config.yaml
n_layer: 13
d_model: 896
n_head: 14
n_kv_head: 14
head_dim: 64
d_mlp: 5376
vocab_size: 50257
activation: "gelu"
norm: "layernorm"
norm_place: "pre"
norm_eps: 1e-05
positions: "alibi"
qk_norm: false
attn_scale: 0.125
bias: "all"
tie_embeddings: true
parallel_block: false
init: "normal"
init_std_qkv: 0.0184
init_std_o: 0.0184
init_std_up: 0.0184
init_std_down: 0.0
optimizer: "adamw"
lr: 0.000396
lr_mult_o: 1.5
beta1: 0.9
beta2: 0.95
lr_head: 0.00443
grad_clip: 0.5
warmup_steps: 249
schedule: "wsd"
decay_fraction: 0.788
decay_shape: "linear"
final_lr_fraction: 0.0
batch_tokens: [65536, 131072, 262144]
seq_len: 1024
doc_mask: true
train_tokens: 761900000
steps: 5666
dataset: "wikipedia_en"
MLP neurons of a small language model. Each row is named by its layer, matrix (up: input weights) and neuron, and shows model dimensions 96-287. Each number is 500 + 50 x the weight over its row's rms, rounded and kept within 0 to 999. Numbers have three digits each.
Before each neuron's rows, "fires in" lists the words (lower case) most often at its 100 highest values on Wikipedia text that the model never trained on. A number after a token or word is its count.

fires in: "on" 68, "to" 15, "i" 11
L7.up1843:521550487374569549419448482540494613447443485589438546563488406492502519467518519456372618471520608432528508499540442503482410510560554464495532479500523513495387478550549548448499466558529598553635518422395540550496530517500407491465579463436501491401524457540561498521562511544432520609501452522515513493514460402452449540457497615488463516469545386498477502511452522572409579559564551496447417496485430514501465530543551498457563514419446501403522590452610542488520579430467369538488431483543471440486451546578466479514389483410447568507512530518495473582584519542512658514

fires in: "its" 26, "my" 14, "s" 7, "whose" 6
L7.up2306:419467490570533432607460521442420548553460389516584511456517537569558499428504522455464484504517404471370552463503492536417510430542401562560516495531508523494543521536439530496489461513570517502509417531431470497526517447401501524516516470498452558521488532492494459496558447487467643509412500470565414510542518530543507544495464602504497490496452513518557535456453501520556490471496509550463388515527434487473551581542468494447460547392462507522568418420551454575550595473558482500549483508469484577396391461472491426512508480485461505473542453501449454436587467550541508485

fires in: "these" 21, "this" 14, "following" 13, "same" 10
L7.up5345:380499529495549407514517528421500542501465498505591416437444509527501545439470556435440513557560485508483539489486479501432528467527436502532547463608470502555540435593464547520517539450468412388446448540388545425513549454457527525493513506451498492611584507424532498500473472581425528466523492486508485534593552531533478521446509495525547544390502455527529529487492511538452533453395594457436467524475413507337577416529513450447476492442472506481465522476511476495540546485563468547497441523535512510431496480499478502448494500502471481508524533504408480396523561501512538483

fires in: "for" 19, "in" 18, "on" 11, "career" 5, "with" 5, "1959" 4
L7.up5073:536502568553505565424464479511532508517442449435509536507479577486494525455503559488461499489524520487576450561423509602486498610478455492472624479553397518573498552536367516531484479435492444422501574455431568563446510482554449421412553452568491469539506443534479582476616460512520556581496496459483419515455454548401402543537506546528484436498499514460508489434491518452501482553498438526438477511515575441498526475499609491445484553460430513495436498495515459524525514435456430472528483498484547500459426466551517644480466461519522550504478598442528521503460564524499609517

fires in: "and" 32, "or" 12, "as" 12, "but" 9, "that" 5, "had" 5
L7.up317:530463564602471518494446556531509469477492454572480501453544534501488598477525512507554499536458433497451505572519551536505456451561405567597483583530485463451460518499463495492497453534510518525482462449495419488458491507505646557489459628452559549453482487501451481433497401522414441505430530522527505533459555473510591479544517447442527516439512443494542425513486542578532451457539548488529493418436574474505545461457466509568511540562491478482627526421492538515483506508542524615542471451509503514421460545491519521507433507455556527527578414401476548507578471428513528400

fires in: "a" 19, "to" 14, "do" 7, "s" 6, "rīga" 5, "too" 4
L7.up941:506494482566463486461501532530430561535429486429457615465483321525526477495546488542570470488423557516461442566551485494565492530514476475432491548557452489480553487601420489501510468452496611551427509597572465411545450508473514570536421414526432516559449533514540457577577523477520495542490486499471548481485485444582570442501447474547524525492519446486525580455533596486382434504536571493536471485452546421549487519564426438486544514497558433521462404475495506480544469546460499481502458471470497405466558475564500588551521495548499549530509512507481561524473455511538512434

fires in: "to" 24, "was" 16, "became" 14, "elected" 5
L7.up4263:355538478538495534533501546463485487502528516423571472585531466524543581481536468518510551550500546437429522561478592533548456490537583471422544497559489444503566442473496532480511533441426508537448582540445371354474541470460492430476518432508533530486474409504470513430494483473459464547469488453562483537485453480552413501438505495520510451526495508432509480545546505421517539464516489496477575474450489470581548558439596461538526364515516506520468495571473489401413453528525409460533502517515459434487505466477425472635489455442470589508496455499538544468557458521528503432

fires in: "to" 21, "world" 12, "and" 8, "order" 7, "as" 7
L7.up3660:391466521485554538424609497582491511429429501367440493527552442516493604465477492535461580519521489482524449517510479686334455512419473519532514495510476539444519440465472495480536563454539526543470399456544461487492488511408531516510433378534520487481522437524509519576503513511494460480475466514484528565545497503541540461437542546558459400539450496506502454585490559510545423473512513482560508463425435460403556566461545554533591462518561497503498592530548505520597513537468496479486440490520556529500451507446497475603558526491502573468545465535536482490476564415541440522

fires in: "a" 47, "an" 7, "name" 4
L7.up3073:530516440620526508454469584397555492514486457410539509494497379529470544506412490516499462485500567489523483571585517562519526481473593577480528533557586531478417503571503539492556493534495476536419438509583460584446439505467477545416528523573423492468457487473494428597513615525499494466465492488458512519522523515559513551438471532447458483531535485425530406459555473491455462620493498518592499466517582482521525533456451472569567475499548427511427513440529515432469528546553474488553499445538630469533521597505537510536490492447447478565552486533477464537508493516517416470

fires in: "of" 32, "million" 7, "anniversary" 6, "among" 5, "history" 4, "to" 4
L7.up1362:488467511485432481512540541524507536452520482527557581515548434501527527536442555523448422489508503492501488523517484439473515497562543506480463547544494469550448415445495403434515413536465572484378552453536462416510280551476493487407497452519493492495500413509475490451474550626524514447456578526456470526505505470490496598423513500636431502482484451545518544537512533541535540495495460532610473519452471460529616500490561499563492503510526498561524507401550460489488480479469533514556486545443510571500513495551473449491476449478548598523530505474557508478509561551484480383

fires in: "to" 24, "of" 13, "with" 10, "a" 7, "from" 5, "only" 4
L7.up755:530448525359540480504543591473488553523474553489501502525461508498493487419499435536509609504501485521396488524476551574477553538491464518432558424613516441503476456498488448659429481534425458413527436598457520459555463552478489496427520394480566503484511428472394598529428436501523497500495500592503466545555413552527535523523488516486503421532460425472491593562534564473591591591553524454502525528501563578497488407488508438514477573518445519488536557453522472499468472476428464500499474431501549472528569446528485473622475516478504493653442462480414533406475543525521435442

fires in: "to" 80, "also" 5
L7.up1214:530508442415523479449450498559562558456497521587538487461488419533571618451485541486438562481487610583533526474465475492466486471533509506505543548486452546501494474478479522545520457511514523506546500475431437563502513484532407493549557504524450456422492377515445533557497477517421457595442605599577468561539499438499475509457502564483473570530490482479466577501522532535408567523496476535512455478494535436531528475535514456491522438454430433503465646507637544483429602486551541477494436451491552489444487544597521395504409456472447508524477429471529501574474468508488504499

fires in: "of" 40, "to" 36, "with" 8
L7.up922:437562468543469442495434547454652493542473514397510546493537539491561462421532524572449534483488555564476390486357514572458507502572533484554496527515588418478444444470395544496471558473429654476514502421464582484456494451496417471505539522574493552487546416512455545532449492507541531541482494553509485493543419600536511588492485463569540384492549603595555565607424494566490528458482406518507526465478456490526475512526583503520552461487441529449392487528534464543461439432513445438507467523493524533560497579585519499604468441538501591460425489516391462440458501558521515561

fires in: "to" 33, "of" 22, "for" 12, "by" 7
L7.up5278:520525530494519495503463450477474601506533508441488533444458465551544560483438562437484615533522635485457400565366454530394489517545563521519495534510583491480451487450422482578453534420584554598433464570460457591482555434557434480503464451437521507384468459543476485581512451453528503450445568565592496514515472509534490548525489499448508410490477506506537641613399596563465537482489468495460599519539543466515550502493565459451513587579463407515547541473496505413445536560490481490444510571537468407500468492556502468541504445501539428581449488550426471536501553523501530535

fires in: "and" 34, "or" 13, "to" 8
L7.up1902:510430541496533552566588499492489461455548433544434428464530547496611491437568489526551519523590537449452491453503499574501488459480470469429560485545499527493404466443457457553560403534494543424483422436558522512468465449502440472550463554515515442425463550519498529599514574469534502563446535542461459496480528412534499448330530524579495463506521514558439452561485584568536541497451540516503448410486423401548636444525514529547473556380616502440377554454581457498450545452490474466554430470469588509507448437470434499532573478477416527447542486471494516472488480558501374358

fires in: "of" 35, "to" 26, "that" 12, "in" 6, "from" 5
L7.up4895:508504502491545482523468480512476503498453400497466484497572585413513603495468519471503599472489517458427385536580454533454481478494457442579544562406529497513441525446464493559548519538552528562442513523423510414497515529473499537400510506440461503422534460556535498592475473513627460570571478579466523520525424564446390578508524594467462435493470525527432532505458621511629466482546477558416385486463476457438542443476668488420583511556506534474520496468528508485453514426556479479485537566446449496395503513527502500496473447429485611479430468536480468509495597472481515443

fires in: "left" 17, "west" 15, "cross" 10, "star" 8, "east" 6, "leaves" 5
L7.up3534:519548461513440540468465484484531554436539515431433508555551536449494471594526470466442453481508576438440458507524485519500477553504482511549443462456457536585465561550478481548489509367546567520511446492445528550471497417531485573384621566547523489430526470523522454488563582433559492531544562474476466507487509449453460455453514481528452481495537520606511512548582524642464537558491438504453562530504565512510565425518577456494531488554472515456528445478551395490546537495518450523464496469489521566498543505549582573568524463476643512465481495455479500602453550461433428551

fires in: "was" 33, "are" 11, "is" 10, "were" 8
L7.up3982:424518546431537509543489477489509487527451540548464401543629495542558513484465481506538493524587488526487479498540548441502558595647472507600526561502538581465495450628474343455509491519523558491499472542499396459563545480475497463463461432436400666483519489467525555569539448569423536503473568576476430459524542492520424488531459478461599456411609437523465520397470507551525421459487475517536536556441601363478472464476502420451415462472543537366412527466505562544498547473445393517540452583550460505536489557555547540501493435585503555583491544404519554598467457558386440566

fires in: "of" 53, "a" 10
L7.up2811:467410506507573502441526468459516621455489437467484555537529405445499503515552482466412505509531510552490505471451454426480517513550507504483457522489581455628523428498539464473469477549454534473387363464456515558537422443482475501595469531498503488530518362511582436539497503512502562487522524450442445475564463432603535533464545480505503458527497433516498546553551576509606535580524576521585378454522478484519563500627507543502476472442515483429520510554509545542505497508417426541483513498473635476481464419451564619494503550491582491472545541504501502481479529492471483481

fires in: "and" 30, "with" 18, "to" 11, "as" 10, "than" 9, "by" 4
L7.up3511:563511456526537539418484508456417489497476545450456479469420413467636578531594505498468511575503461530468371570479448526491432509556538440511520501469591481499419459429565497625551531527544465529512507474466444524491510553458518414559415544521485463454520479481531482542434498498560451527512617532525484596494531554554532510492527521466525561534435472553552508605459511554552477501505539439541498502524519452467510466519529499573510563469504528495538583524513506498420535461599504476465492614488507490421441504491513436484505552472517460521470479555473468503481580498523529436

fires in: "became" 19, "s" 17, "was" 15, "as" 9, "also" 4
L7.up2796:480477410480500483503545549448579465533542518483507456509504414494505506473519452540485527490505522514427516548503599499506473542556567464550495476539542489541509484487482456549575472453463522466475483393537438449499420478495461498574520456490516470477530552508564425410469480483478532558536577420561398493508512469520510583430515523478586463472458446419586429493558407511573535469496426530512520515480457413497559547602540484487593512515511464439419569470485496463409495467538562481542502468549467510498466543465455490562512502469495522560518470455543466444503572489551556445

fires in: "of" 42, "000" 23, "million" 9, "billion" 7
L7.up5331:570468513411489473535518482518426538355496491554549519534559484495557531540525512474476514488479460584436452498515509493502504503512471515476430548527452477582504478537389516556513431562393505446510430406476492502483505440460504548470527502407420505488467515507497570464494502594571544493502687559508438477554454561509510538468503519390488518509524534463442517414527450548573492456492445440507493442562431498495533473533567512549486498468465487469488453551506447411443540523492512552569526476454507513473441507552583460514534454450533494506509506449530652522621466517472512429

fires in: "as" 82, "became" 4
L7.up1705:372421469515569498527626465534539505481401523463459495472432484451534546533517527640462560636555541537537528493416534538512412465586554452522513502525493585479504482527458484477457474537461552317526520443553452543497482520496503510422468426545438506428496354473476563562448477529496580470470482514492447555490481482418495523408523587544535556527479447485620478579540528477498519549544585476566502439444522517450469559474581446498570494463416564520424579511545418503477564514442529510547526589509539473533533474565565423622444525614427520464469506523433413497530564473555574501

fires in: "of" 34, "which" 30, "that" 21, "to" 13
L7.up4038:578537420510525408452504514515574457539399535529479500560456591449467554519499517561435539488481547553506437515452532549487496500510476531569539479506505490498474504500455404540504500462417515409659509521427424543426506398443497454634516542554454476442489459454494488433584472562492533517427485524563450461536491460372451479482567507461495526507502453467543545548449589511360537541503467562539475393508539469522437371515624522523489406493428443548542539478589508494469571538448344521566423474523477493416481486496487516536535512485560556524514468506451539474529476473549555524

fires in: "of" 31, "were" 22, "are" 19, "these" 10, "between" 8, "those" 7
L7.up4425:508431480508555387562475561501413525464471406509547513465595552457469416547462502415484505487477508477455496558450563455513570499578403597543513460486523555532406524608553520519564444536440437422455489404451562463518444501495546539443479576504428502505515601507526541416528451538461554498447532476482462485516487495503517571441488476509463459438546463522536464463487480512494567471529510490568476469468496477539493489529452446529505498456466518522462551561481471492430538522470457581544479482523463494524394551452571592513518511509556557467551481492553505488549431516532501545

fires in: "in" 27, "the" 18, "at" 13, "one" 11, "on" 10, "for" 8
L7.up1284:563500608501528491537503527453444519484530501567537514580488459503561560462523516572437590429484492464443442447534563465573462413596480513460413486511485455499491599422424487487432511526546476492518499471535551576420470447477519614450576489548487510564550442458453558445482511419508528508520582358411478562522379534458502537552491552447526461503472441536609471518532458478464462495554508457518567462462550472529554457506517441477470575492485480434509512450525477541491487564518508560461529488529500541458574576503540481548391476475511540600532469505522489435510520504554515536

fires in: "of" 16, "to" 9, "for" 9, "change" 6, "as" 6, "on" 5
L7.up4325:485518507530551482452504485489550525510511475513550546510497410489487550516481505422515468540423539535453448544508473571428472442442582488587471456553436430561434489507528359560571496484512583544576465521559466443510522517493393471510556502380490471397491452530427483535517535571423556555473626691498427568510476458451466522467502540545518529456458411474449535577404569470546592475484494403393520483549412524482469511525564473473483520570513523429518561532494484434517549451559561552471481536564555461483530448465481442462450504477501539492385538501491494563492485456536486560

fires in: "for" 36, "of" 26, "the" 18, "about" 5, "where" 4
L7.up286:364480589514529620535537504526468536507543528499479499469489558448554529468552493534424437522539520532440503525409523496423499510477502444504551446554563500539520541622498522524394583511543428495474514524397426439493554471451547477560544463518482561433469389419486518479511492567598560475459470520551432604466521434443463492562460538544528436491497487505550543494487488505538409420356511538601409556480572554502553356493538499398558403427493513444549512458490433461440573480526402577498480453520472497461463472464490443492439532530492585485462533506473576539469406514496545494

fires in: "is" 18, "now" 9, "has" 7, "may" 7, "source" 6, "are" 5
L7.up625:454494514458474463487590547566492547448422495537531493541494438587495569516459487517488541492487495580577477456489507604551501453494571557530432509538442475508437497514450462514527524445410453518522548479557495456445459464447560414586509453499399514430472541543485576485496498469567451516512513550566489485402479489458484485486469515512514468500532510463513383552518607569543570529504491475606431507485478528463485537534612473500534547533501503577562475442485476475452495522431523440488505484562598521434484501572528431530461512455455545478517492521520546460541478502513482391

fires in: "through" 24, "the" 22, "a" 12, "in" 7, "into" 6, "coogee" 4
L7.up639:498453458545502454432469442503543541504536497454522636517439518445529487431418416490583432569513563483537473578552574603522506549555577574445434530555513490452452542529474509554399437470545559491501427518573556507449432407545444454393501546520501528502538516521507546530480502502519513488440555486491506502365482507564449483482515494484541456488504419406543595436598500497455573544467528518603419455488610536522535479559544468543558393509475454593368490533518518551547513468474497461485586441468425524455491424469497526527396562466512543568383375428459492527449528500480514429

fires in: "united" 20, "states" 12, "after" 10, "west" 8, "before" 4, "spain" 4
L7.up3785:481509534485544547445496504460594485408453389408546487477586538400441500553519500469464493448503553452513483546414590459556476452480492489508535505512419557511555546519597580551488518477378504425500487378471653471370537430503473559563583499463458499529519545517486527456461497530554463553454511443481428476461412443485457454531522568580572474566481484462555507647513518528468568404472504347561408519536431566473586476528495419513462390537415559468519463518509447465455526544477563520474491516490449557378394545523496568556408499487566528422456502475501512576585596500500602469

fires in: "for" 18, "of" 18, "with" 16, "to" 12, "a" 11, "do" 6
L7.up4807:459461467538541461449526532501543456487385490579486457501505490515515554446471459394441513463443573461508415505501438504392507525491544560613492540539425483589494486556480569559540441613386526496389515433510338532483439490496518503519487486453461536497507493498524447449470586534520554540518471439532479514495508508530440588503509609493454376541483412539481529500489528516452481484530488540484484457435479476546484468540630468481479459462471513368478500402517482390480520470434514466511489494480601489539524548515532551552404509480555448407517471549549501459536475533569425478

fires in: "my" 22, "his" 19, "their" 17, "s" 8, "our" 7, "your" 6
L7.up4008:481494472488528429451438546459562504475553547470610511535463460575525463447493471465481504507527541529379454564487486525435517612578484484538460454504508510510483571523534535518535481472502451563511558496452588522453532499403530508532442509494437529544500553485511531425551430471464466545568535464560491476477484563515506482433505516450555518486518502515531449491361515475511455600473507505470426528470443554501551517593570502454431461495506453517511544491571484522541479353486491456583500469584461546528557494478485427500452501503530537529523448497468508527594379515518546470

fires in: "not" 16, "to" 12, "and" 7, "he" 6, "from" 5, "as" 5
L7.up1467:491464411525585489468584486496554571463468456500463479481563504573600559392609482503481560555487571547411514549468591566546516556478549487538435503518542560450487445490530449492562535552424494529457481536510439466513479506539494440600473511418446571385434473477406499491375476490475561594465526486558452480543501469540537462488506524505508516523488478449577567520506502510453560629446505454499515537494465531468489468525455469446533497421528494416402593412506472553445642488511479468547442491517412504570442473480471458505474508460448535488540484492439492402468468500580408433

fires in: "and" 37, "as" 10, "with" 9, "which" 7
L7.up1278:439465474515531498498465485416517442477483525561471432533590526560576530474450487453450565498491519605489464454546493605421442521510462592560515548490529484530435437454421504504537487459485617478426585484492389403560527483548436443478468526599510437407529513494529511474544365521495457482529562584539483478498596548496533485515520499498525476415453514496542457510491548615506500577466518505459495509522570450541507392421491527546422596481565540418465554417579595431409535490541504537525478586516469513491531500504589477482471527471469498565538380518434441509554499462478482464

fires in: "such" 33, "these" 25, "same" 14, "this" 9, "following" 8, "s" 6
L7.up2104:498428543450525402439542525484476542498465443550499483547559515399489485525503495472484566522522461490524528557547536492539466537590493509547527551550577569468501463537490566577454496577522474507454420465397609409551523467474479446515465476378578555508456545473490539561474426592538545529432487415540384509568448532603454590492492482443601479413518379515478659482540488545427545503373553428531410505446446550421444534511546488462487436370440542488561525499508517483477549508530432602597493486473448525371450459447509500473532453555515447495565421401473519420541528550439540368

fires in: "total" 17, "following" 15, "final" 9, "same" 6, "inaugural" 4
L7.up1085:552401503594570419478521510454479546454410553543580534468547516521448576581446575540427504571513530517542461535469495460428464491507441532490479574538465453489539497516497545499493424536537614463436474559576547465606546501480551519444454473447440513548539531442502475509498473536365562528492531555579441484476468517455464570433478469475523477404465545476475436543510607528532535547500520427568445509514456516413529553563534500527482472385397460419531487439416568414490576509546483478620494499498532569475478456456552528423533470508446442526546505395515541475536616518438535532

fires in: "also" 26, "then" 9, "a" 6, "never" 5, "always" 4, "initially" 4
L7.up1816:431483480534560408507526507578449519434511557546553493388530538516493557390497497454430551554546550525439537549462488455417420588537439489468534557534429495539504506447388494516588543590468520408518547423408523543542544492400477443515498480471451583485493436513527483516462561508522571545438519416636456527501474414595489489504478549431515548491532471488557492541590539503543533473548477467486495511428510413500501480547537511540489437523465468504518544478564451450421494572394532464512515476488458561524477526499581561578488542510466522500501407528474479424578520527517463563

fires in: "and" 56, "a" 24, "to" 9
L7.up3345:483512529485542459522407485405505544424494478546519501427507506475604521429428482536473544463486475499388473622516473557517501449579523544459494490513487493571476534576427483487626556530484528538437594400466484611402425469459539546564456448517521548391463416504564484548540505494514492563384572454542509515492458539532604486405454525482556439445502441640537425544481509565428478533559475507433535475466456498568545496545499541491491545444502431517446619487517547585448497444531357475632456526499556492597423523581497540453579475471505510485584478554454543488527486471551427488

fires in: "a" 43, "an" 8, "to" 6
L7.up3352:468509489538512487513520489560483499491470507556559495578531494486635497387583464485387517501520465533497465528461477493456467526566486512532438526511564496509512503420491538490446481584570411420456500524493489497477469551389597452601439440497469507534481413500544614469467503541515591484449545432503433492563524414574511516482517597476522581501539416565557507450463471570591487521534483524537473519527480426470478468478436505584545542418483524498515548447517552463493502490351532450479501519448537511496517490485497554551532500489474510596532407398485515505447539509504497475

fires in: "in" 60, "the" 7, "s" 5
L7.up3133:376505496423494611448547560459483569449458527463532444539494523521484561531480514434445520516501501466491393529433521492492471558584481539571518544476489602449418506453412557488557485534401475447452460456438448470489557444531571468542576589546395463428542427474504515492517488493515505505511517565489499541400522487553479531549495541467505470555447416509544560495554459530481593494479496543583501596487531514532583556596587418535518440521513612428421514498534502456527543516476417531512518503607521506452445588508532566545444491476620472434475520469457511507571571476536499451

fires in: "of" 59, "for" 9, "in" 8, "to" 8, "the" 6, "on" 4
L7.up1596:493498616516490449457433514539495608526473498520528552522491495610493471455419509528530584457576480439533468451458496514409508524455474499589537499496501496506484488516532510510423527489481500493520497541494551484537475492495459603470563490487368567423490439475492488500506419578499487571485539532458457544477464440463410531504470564500444441563505419471501588476476519507478603488559522491579492512497516537465492434467572438489486521530463463463514470468535436488471485503478459468482443505521463434482475419498565485486429506440509699515466550492487600585444483508524539475

fires in: "of" 30, "born" 13, "from" 5, "among" 5, "headquarters" 4
L7.up3650:513509465443519482426517513531450498502465355574507495498599489483486533483542601463502450492534559481515504569459600477455487571521449486568517530516503453483494582481449490441531502568492479520542500442581488530563437433451531534464439443427427462519453559473517425546427424481434504527534544535484470511439507412503444485476486557449493542554483471510536505493468500501570516524492455530561407417424481433378574528454487519616537514500440504498449534452531481505454490474437522512555499496499530538515505563528469560438481491396495585503576542502428486452566521466452469434

fires in: "south" 18, "north" 15, "central" 13, "east" 10, "latin" 6, "west" 4
L7.up1877:479452471471531460426517510569447494402508500556446496634535535510538456581482435540440511506466475473443501546481511460553498529478468462469450527519411487555368428566501453553506437467490496475501508509453513550536446476516499523458532605513607494415487503494478524520410571558458552534446441609513468506549511483438533495371497505460443417486521464506513468581453526537508566592543523391534469429435479582497577452522583476445531560451452501527578514529449468459577609527460493575508546440516518496503538483566518508501543477519510483549479469436438542384495502504430476542

fires in: "as" 21, "for" 15, "to" 9, "an" 7
L7.up2661:447492508523596474460543456569531459560398544540447485513481545586452510515443463490502572500511586453430545508464474527470373494488512462555523550500468516514490463531410536538520486497453485386426476397507542444476518424537487515558578528528496561510490332545509428519497534475466483444451544427571382493558381476473467543502529606531530487555476414620515467583460502536446511469482519514491431416533541457505551524504558371528489436483515532521522520515514513486443476530464461497470503575542560619500511496540550511545459443503389589503481420483536476441509500590502476506

fires in: "as" 59, "under" 7, "to" 7
L7.up3311:467495403492524482458465480449593495602408537483464397571472523514507550462571515646604605492437481609497539469462510583567376484472544513505447566559488523479537485515442426461543479590417523496524434530518533467527479457518430428588440424626426501514572459457471513557443423543435514474425456562572486458432497497471477529451489582618504548448509443520527544490519534557541541560498516451483513515516430567455537482561517470517542476481530454461488539504511402437485533530475526423538498540485530571554459489467527536489480539566419547498572484532512510476444534520552552532

fires in: "of" 62, "the" 21, "their" 5
L7.up423:496508547557525372559499556553602522465421429504526503519458551535521512529532467521387502515484420615479520471487498571443490527518524511605542473503620488488414491460550517545467476536408514484440434546441467489483501476467503445534574477506415560490484456528449481446526403559471538467454486477539477533482577420480481450556498531566496505463478399445524485485440589502536581449384532545547459546496460588450515472480553443489475430472485497581472552486527462433495457449511377425487495514455416558395429398453493485582397517569451560513518408486442562648550417475412509596

fires in: "of" 50, "from" 10
L7.up519:532494461559592543635509495477532546517425539446438503552537565440612568443573505529422452615462578539487393560534541553493498482539511541521385434486565591494492516523592477519446494557419551525525528485416397443410467436535457477517443507403408485447472433417474522505416486556446507544512534461441415507550495369530505496456519426492473468516523436498549543551456560544478417448545517471576465485394560541551478449521603432563478447502522435484470599478521527467537525468495490470502543572553505560512471511547513475483515513527432532442577459460415540423473517476467446460

fires in: "after" 42, "before" 24, "for" 14, "until" 9, "by" 5
L7.up2220:533452500480493515471485516469538529551487577506483498474445510439514575548515548429386543553503543510496504547449543408454464573653439530625575490492381491565510533515490594525431500488378514516487574458449491491482587440457492594523437490467479540505496487492456468477536470571517483547490526500588529573487424491456412541478498524513492517501475353382555511490478561442397619511400468487538533516519467449455598542607497448498442553518451506537562486509532348491486494513551458467501517561553442509446487528596630488533419469543440569496574554510552515473544491471520496511

fires in: "of" 20, "to" 13, "in" 9, "at" 8, "division" 5, "career" 4
L7.up1045:463447497469466522548523549608542528466421474483454614491455489435533586562557504479451493526516464541497455463437483495462537480527484474496445474571504524473480529445477445553541522493486529372501526490508395544460492446479443427484513561521486534515482442550452504543593498472599483553492524535584464554530398561543442483495538559466553436548526507487502477584533552508513447426539451470589530423508472420519543485548587433475589436526470518603494525472489545515487519476461489495450543439462472597420524466548407565493453479476471481482532492478465508550476487526504501461

fires in: "on" 25, "for" 8, "medal" 6, "at" 4, "court" 4, "law" 4
L7.up156:594487500511476506522486473549593539503553519485514519499544466487538496471490557544466489533559457465491499532474478535473453632448526536437578499526414459480529511535501495496451503480406471522517467512435567553519419461546455531589469462553468471535519520546470502486557443511550558518532522513511531480430441513481570601476505487620488539535493486435464504567446424541492505429394475457508495550500452506379549553451478457503460437489512452435487574457397479465558456579536430474526402495497544520442466489484506434581400470405437509557513544492531519552496580548471496502

fires in: "has" 48, "is" 22, "have" 13, "are" 6
L7.up5031:558475507429452560513509495492503504468448535563473496624552580563508617478541448569530548452476496523501510532543515481506383459595502502512473483489488547530521490475429510493487536435418512508428497489537461427471401530521494457495568511510432456502538420522492438514438501467561447481490507481528499544480545470577493548543490483519460420445495479550503490464506517496517544492525467498491548472460489499475449502495487449529567484455499565528464516491435501491441494473459502441578545544536493553482433502534570417516511415468474478486510507489478657434430623483514477532

fires in: "a" 28, "at" 25, "in" 22, "the" 9
L7.up557:464543461532552485500582521505451485489467495483447557548480453503501557497512461457457547445476476485527507428479435571432405534557485531489408454432490494533419539513434495455521479578572510464544508489516551544363471431550412570506530566444472499496494466514545488553542544442463526528513554474504515499531480539549437512538510521436415491544481514541522474622580522548464511507535545449557540461510555436470501455561543421423564484547552526449581524484454533468539491524478480506461487534528523493484564493607504513497374502464484492460416487524476506515481605466533509551

fires in: "the" 19, "a" 16, "of" 13, "for" 6, "including" 5
L7.up5262:451409516532502443542562455511507578549421530492460535506511440577472451459517408594474475568404484407457466525426501480485418492512458436447460509495467484532455556475521506531530501504523511454482448463404490459587424412503501528566502517432513523467533503582553567575498431518532584479403618451510455493584521462483462482560489624546509524459493425502576554565545537479548553529453531461500463561545572452435496515587494471477558492539450531488510513485454586515507509491454504461507445401457447488472501353457491519528537525453526531540494508488398514483456562512547510544

fires in: "1" 22, "were" 18, "led" 10, "went" 7, "are" 6, "came" 5
L7.up3834:521555502505524523493495473475565551467436569519497491486596504521520531493502467582476531404455522566482502513536480516505483500486399495608508465523593557438520518572524503451478472526492606474500583461457527560519399528489460674492484523452493475391522465514475484477602432459529570486438574571444497521548412515507479458492482523432545651518508452538501478467509483625545421512558453464383422492454497424449494496577425432487454541415494478560478492514420504562496531429524471472524536420611495458515487506685459451507408440454471448457410412385507476658584564530419444492

fires in: "in" 49, "to" 34, "through" 6, "the" 6
L7.up2960:501531465533495517346469461495606526451513480535467505589458497395493587524449509534442521512497671578538434411415522503398424470577489492483524587487498547617522571562445460489469451501451559513589516537457455561465523516550496438520544551576543472390481455469550592561540464557478474471459501555518493551459506510428389501523486433502570507482480446478549584467584537538416504478542478494468492449489487509533539481521550400486557508551549535467442517512562607443513519478448400515522508483589492489516512551550513578534394492514502468428428498473433496573564552443545605487

fires in: "own" 19, "same" 17, "following" 10, "according" 10, "local" 7
L7.up4209:499487387480471399471593505495555450447459487483495507479523442556522512440449503504465644509498549503479492478491481516416427554555406476582529494513495580523466531460491563570517476537494447476511453490524529485548541530424542567570557441451479518574538512525507440480536462491464477490605549484537483536473491441533534493504528477530500402523464426566635473577506511431567566516392500552473433507533515427399508476547526459564517521505513572486484455428574457580455504549532463487610530572574459585409423435538524523491515528486427515539467492471522498472529582480472485473

fires in: "and" 22, "but" 14, "so" 10, "there" 10, "he" 6, "who" 6
L7.up372:479480471498476489446408555451503504468500507464503538533530550580532519579492486469551518506461523543436506458465588622568481492471528481571472484604492536449484549642441476560518468503448512535532469489465390447450443486420576532494478549473508455466507524438426499421553451477546463515528503487608407489439491502522510487545478562444552489473546456482509519517466453573547492482480523465548431497464464523409513577471455422520457571478453513500533527455555478586524492571464521462528487487474432491480473529565510544530495484411368426611497522419436475548569495501521484459

fires in: "to" 52, "only" 10
L7.up1769:385464578498486539450503506570509549576460431616450431588524472556512561509552552501409579529514506558368493545436509522460466498496500486466425524569472486505438456431368411525524591594516594513516575452512494490559545477463542497444494438551476508571476387492480573519474475550509472582446509499555477546538524533479491528510503547577577576430466446476523443450485548594375549528559483453436571458398543482491540465500465507517528426449492616402497514432577557484447531596567540480499457370509508467485508451678488474429540489397501453497535427522509496432533527477490545415